Weights of a small GPT-style language model, trained from scratch on English Wikipedia.
Size: 9 layers, MLP 448 GeGLU, vocabulary 1434.
Architecture: RMSNorm before and after each block, rotary positions, no biases in attention or MLP, tied embeddings, capped logits.
Training: a variant of Adam for these matrices, 4383 steps.
MLP neurons of a small language model. Each row is named by its layer, matrix (down: output weights) and neuron, and shows model dimensions 0-159. Each number is 500 + 50 x the weight over its row's rms, rounded and kept within 0 to 999. Numbers have three digits each. A neuron's up and down rows have the sign that makes its largest values positive.
A block is one neuron, or neurons of one layer that tend to fire together. After each block is what it responds to, as a language model described it from the Wikipedia text at the highest values.

L6.down294:512530544452435537507443634464579544493535534476390535577493551548486526534523413477592452552572490441583575540462556443511551581530415491443609613591482431528555457519404478530507472471455549496466516604507481430470445509485477460518474537464474520465424572513485574532449527528494507496453474553513570488544463480585558485487474578512470585524479494508506459507468503500474480461532531437524465507402500536447593547529443473536467392456494584451540596477512468518449518513631499
Responds to: Word-ends and small function words inside song titles or organization names, before another capitalized word: Philolog-ical, Don'-t, Ministry of.

L6.down129:507468516502411479468574486500479610471547484516456388594482479444590453543485630556425420458470577465493583442519440475551493525501491468394481542455546487448517462425489529445464550435458497425508444531525481440558614465386568477491557556450442449518522501557463455474489509510495520497448520484462533531526527462517522498552546501550511540498458537441446436498522443541509554520423458445463463508530526507481469567408526527608425456550470568448486631571544459441524499594573437
Responds to: A standalone C or c token at the start of a word, before the rest is split off, as in C-amera, C-oulomb, c-urrently, C-ambridge.

L5.down0:477480478529461488450582526542539593577460515517578438476438443454539486490527371543508422501564508498568586489480480495459429570564520511428394573500519342539600467548533504431466509583569512416467484521490497497608545480456530546414479498541493479481532500569514517596588517552464453514429473546496517564520537488453488534598550567524573504427540578482475545481482437468520477463533463495469435557517511512487493605469419424440580540485464536519456571491502414547505507540495445
L5.down34:485457503550436542536522622529469524416478496529405446535505546428438529554404482532421432517470452447457499421489489478431492380542458566402520524438555518507509422419415537590427605463563491462502458495527420447580538538470569458406482480438520490517456478519507471500507555415539488543565460524506502511447500419450524488461533536456465525518562551536633544541472453527404520550585465487471459400511508539481507493442544501559412487450465565447522467480487451500517450585550501
L5.down70:591480445469553540484569431486527572583559371425523501520512415543455477555503547454470450515505408563553483433519582464574504523508484477543517444499512460567599484530519490498598469402513529552462433424480466512530477527424445537567503486440445572402490453544427519471524510511426526461466554595503506571425575534522417488507472525604535552463629483527540527480497404477513511467470456438477501563623515490534531485549452443471503595525581503509575532479492520480468486450442541
L5.down201:543517486469413587647479555543528485470470463595459523529539550438422424504472498481425521457606502540479434502505521448433432480573473459485496569478500450519530433512521539573526515461520505430538480466492537460555570421484467570530631389522503414486435455505487579422388551473491523507559556538493541564538468587463511546533507577403509509481460500499567484460553545478464547505468460567531483444439494437447446503559540532511459458527517556608476467544558499427544494448539392
L5.down307:501559506494428555480521481472539508568505538470513457594464518517503539478484574510420431373502502503572505344484380470550516508439621548510502479498510552492540526495630500524488456511518544517599426442468539544532510494415542504440564484360542558493519485473493442512462513515584426509531552450551461501425470393479496482601551510424535430521535539405533498468515472460409511533490461509394441438546455453505489456481537505369454437518448500466445533484526480472520486469456503
L5.down352:519472430412532491564495515475484461495580446524528469477623515524522560604484490492548499456519440413526385455440407468504559493536518566560455573560631458469385519472489492393430477540535477403488477466466459457488555410501531494529472468463496484512518457512504488523576455524463546460389465567505477526498539436526489449530597501527475420492421522533543515618580486451533501539548515545479533551511549435543432480423556506483479549538584599419607455518552511513531501529503549
L5.down355:541496515560563468468498477611549435467470518451468578521448496474512443452473489507509418557397544564443493482509642517376494422468484483493545486678513448473469514407497564548572536470512574528452505479443464571498451483470429559588552473486487503464558578501417465483529469522503503514423570487598544511529583382428473575448558547488530493419454520493513597515528484429522470506512567508539525481485532415458504540527447524487443512458505493500521583464501477487548469523530383
L5.down406:454455493641439553423385468443508466499477485481477553531505491493505505515547512491432443530514516539526468553539428439518444453524544460565484544457592498438461411482591512522487557487565473478466565519559566448546549455454448472462455466515488427517472547562490552462476576548486411536529573520408412447442551551379503503551521422488552620476471465432545507490521530462614468552419494482519473498555518486497458591422486496531448504491426465483596574439561560510567441459421518
Responds to: Single-letter c or C token opening a word split into pieces, such as c|ustomer, c|rosses, c|ation, C|urrent, Fran|c|isco.

L5.down41:521564560451526490457492520463522483650517572438571474462537490565529469485417627556445459587460442518521487505477473513501590466451553402574468517520495465583557502453448546538564441481488520426477603448515499477563499494485510490533534534586461499457513624636480554435505522508611512548479528550545538526572491498488425527465518505554500505474587547416470438470513516527514527515584542552425501564545511453423468473494475561536554509377561469546547564517432526414528447495507470
L5.down50:527570434488513472551570527464543517481509604480502528540456512523573569436490403496514514453532555496401416551494558540569569554461458525519512489536496500521506418409531492532570474517610548547481455421481477493463571500409493526581498549585473481466642536510482570487527484422490464497588552481465518554559537528477464526553535500537608445545505485584554495541460562430465530524447488499438452562510471559477506410624479470522470518538499507603557523518507417440601619522496457
L5.down58:423428514490433394464534470441479512597616458450481468550550564453520579485518435511459507459464438476591436522503451432542499548524457430496576443480468499468477479548571510434328378474492554468437533446504497471469432534425508515537477504518426396518501476482525519493580431501465487549494486564482468443472560520541521493480440412519569517474538532493499425541481423484524469486470471586579453399575612484459462475496475470506514485504441480500496499537415380539566520439550515
L5.down104:473412478470466545349513540537455527465490571489511534497464380457555528446419548589412508558459556536494516472488448518489447430504480581571532487423479540515534473415478546606524474598519473581521578558477585376497473478474503477482449487466505522537503424563427499505585552511426586486513480498479520516491453412560593398595477528511464519542486539503513403440508527499479535530549471483483459479483495534466505489465588455571563567470513465488506511468450483633451427517540434
L5.down152:352475394471461408550439528475576571528468491523542449539489503436475479442431573479483451502468376506570524509539505520595466464488463469492437470464531495451528481456528465534589599557522449566533456379514462513437463566505451579545493528455475504511442498518540483539486594473546475472590476483540483478583475576556515535527428511538496520552488435495540549512564512542543494459560514526591459478422512460431436573592477589613556448559504493479489409569488518520486537594476464
L5.down196:431506485557446468511551516524566496537461563422520505570549515400497508580491422519554559545591515505596528432470503576506466541490545466494525509531481475581530601582492463616476619429483467578491511453492505467605462580476521533425490374489596506535448541447529466467401596476520491496467548596546461492533542413558521484480510521540605528502500419472556494485436477543472462512473472507546460492463500543470565452541540431497474447598465458590500576521528491509461522460413567
L5.down198:570483540475374501441496530441583568512565353496457479599571469455399506488537502464585454563569461434611562424475492522544438411553508497458510510487523397511524427564516562484515477513479566484460502389562502446524488517442503593560483461589503547498394482501479512497511535486525467490514441541529373460523406473609505571468525508530497527475515511485501579563580473493490548453440479523520443499463521405494443476591449532475506510569493559503532437476445518504531499560495529
L5.down438:541458492568452531481611448482513506541584515509513435468593559491473510425504519452523465455403517557572454499461511521460505431542427570487475444397469505519450548505525576414454567461498521436479544518513572525598477528463457575522557436508516523442504455503520565516486555506410555498584498418557452494496532571583482501553413500541476535471474595461543402528426414436503469494475425540530479519472451453478531500488511464401512359575481625414472413516450492469451514452509527
Responds to: Opening pieces of multi-word proper names (National, New, United, World), ordinal "th", and word fragments like b(ook), c(amp), W(om)en.

L4.down25:464516550514515412444596491479405503563604496497485548488612446446501416483512518439540441546541575564382545475483510526511606455477567408555516543523530430523456456526477488577589498551506481455455434442463417628502481474481462413508515419447420524552548575519503517524518461485476577446465499539430556486521448537490498533606520469425570534482432506482515454515518540586437521468498513595568523555475519488417500486426482490556506526463422560530524486482566480509523499481440616
L4.down33:445479526552411458439570471531519592533461438443342543526493534618522560493426505525537458413553539511519501558427442492511506479504411586445497517460489534561406555484474474452551493570415446430499564603502550496548543432406422519552472492476471481425431597506514508499445400451565525489505444450492553512441489506493449558525521589505536523525574527529458479498517443491489508512491448406550502471435561508503454484587491505484519524603404559541516468456523384490485526519537482
L4.down93:420465404497446500504574396524463572504461581411469539466476518408483501552401582502558479469463480472572512466508578398496433512562584422556497471418506462563483501507444426493458461538489596592461554451563470505571493492506464526514575515493501506476604577490551538498544516523544468518460576510591588502547460473618545470478450466541579588451456462503492461548505493616450505464507434457520471507556452506394478464503411486487505543454481527522487496585491465468574513560554551
L4.down153:535496502588503475523469531518529605455553463458487530455553484536512467524590520495517541466526524492418480517505517510579500523463570493427461480521591493473541491564455452435544506489455433389387558515545482513542456498413502437518503491486529471436503590408563408438491486424565502555523483488504495512514458429466489431522486521451525399492610483567422598527485460529512366440547514462422398518570508457471418491533512527524532464495513493508474427498410546631406376509471470
L4.down174:499399465527531474506545515395563520441481429469606572530501450522550455443459595512497554526555514530452506531463503507410499550526493483549560488447412499461472576584468608547463512570556440485466423453480582546435524509442522438535543465490602511470467487519451507544587515510531493511542459542461475486477646519473495493473588480366528487512494535465505424559518550398488451533587461431466458448477543473443551538537484481476454513517461539546424359549494489438543525399478524
L4.down198:595486465484399540523481505411505533427596462464411448575509571484411569488493506430418556482599552426573449546517377542454476525541522470513522519506466420543456592467470498490402525432432496489393529528518415448534505493452411507552475442448472498547480517486550499491377558444521484503558549465557507495446504588530566480527583486459509477506590531531478430621505406520495436471536486455515513505499586513459526430458528472500529505555438592469468486515535464458462539548543472
L4.down269:530515493461479619617563486479485439507457476561477511493516553517580463520476444558502538462554468486448477461546553517428474473444534474507431473488430509614471499587477507506507465494555472557504406503459481613394473506418494566488493603469497580457549458491592441428578534544530496589508562519506516459495474519458499580504476551485484401497448468500493505420471605542485479438357552518367510541501524569491427471472463407575457461458450543495457462533545542509446469406515480
L4.down270:517513479551541422407520571572472626516509446554452470542546584604500600481511488469363505549479484509471547510436477477486532460463555459532443460491579570382603435588463514545546499485403486461466555556492487530537456512507493463468470505528412476508498516476499408476487572507567527496588583501445602511482630537387513507437524449453520512594585515579509447513417427522465515497457529505499496507536524496496508537591434500483466496481509513551443504438459506569448435544481496
Responds to: Single-letter word-start tokens, mostly b (also p, v, o) split off ordinary words, as in b|ot, b|rown, p|urchased, v|on.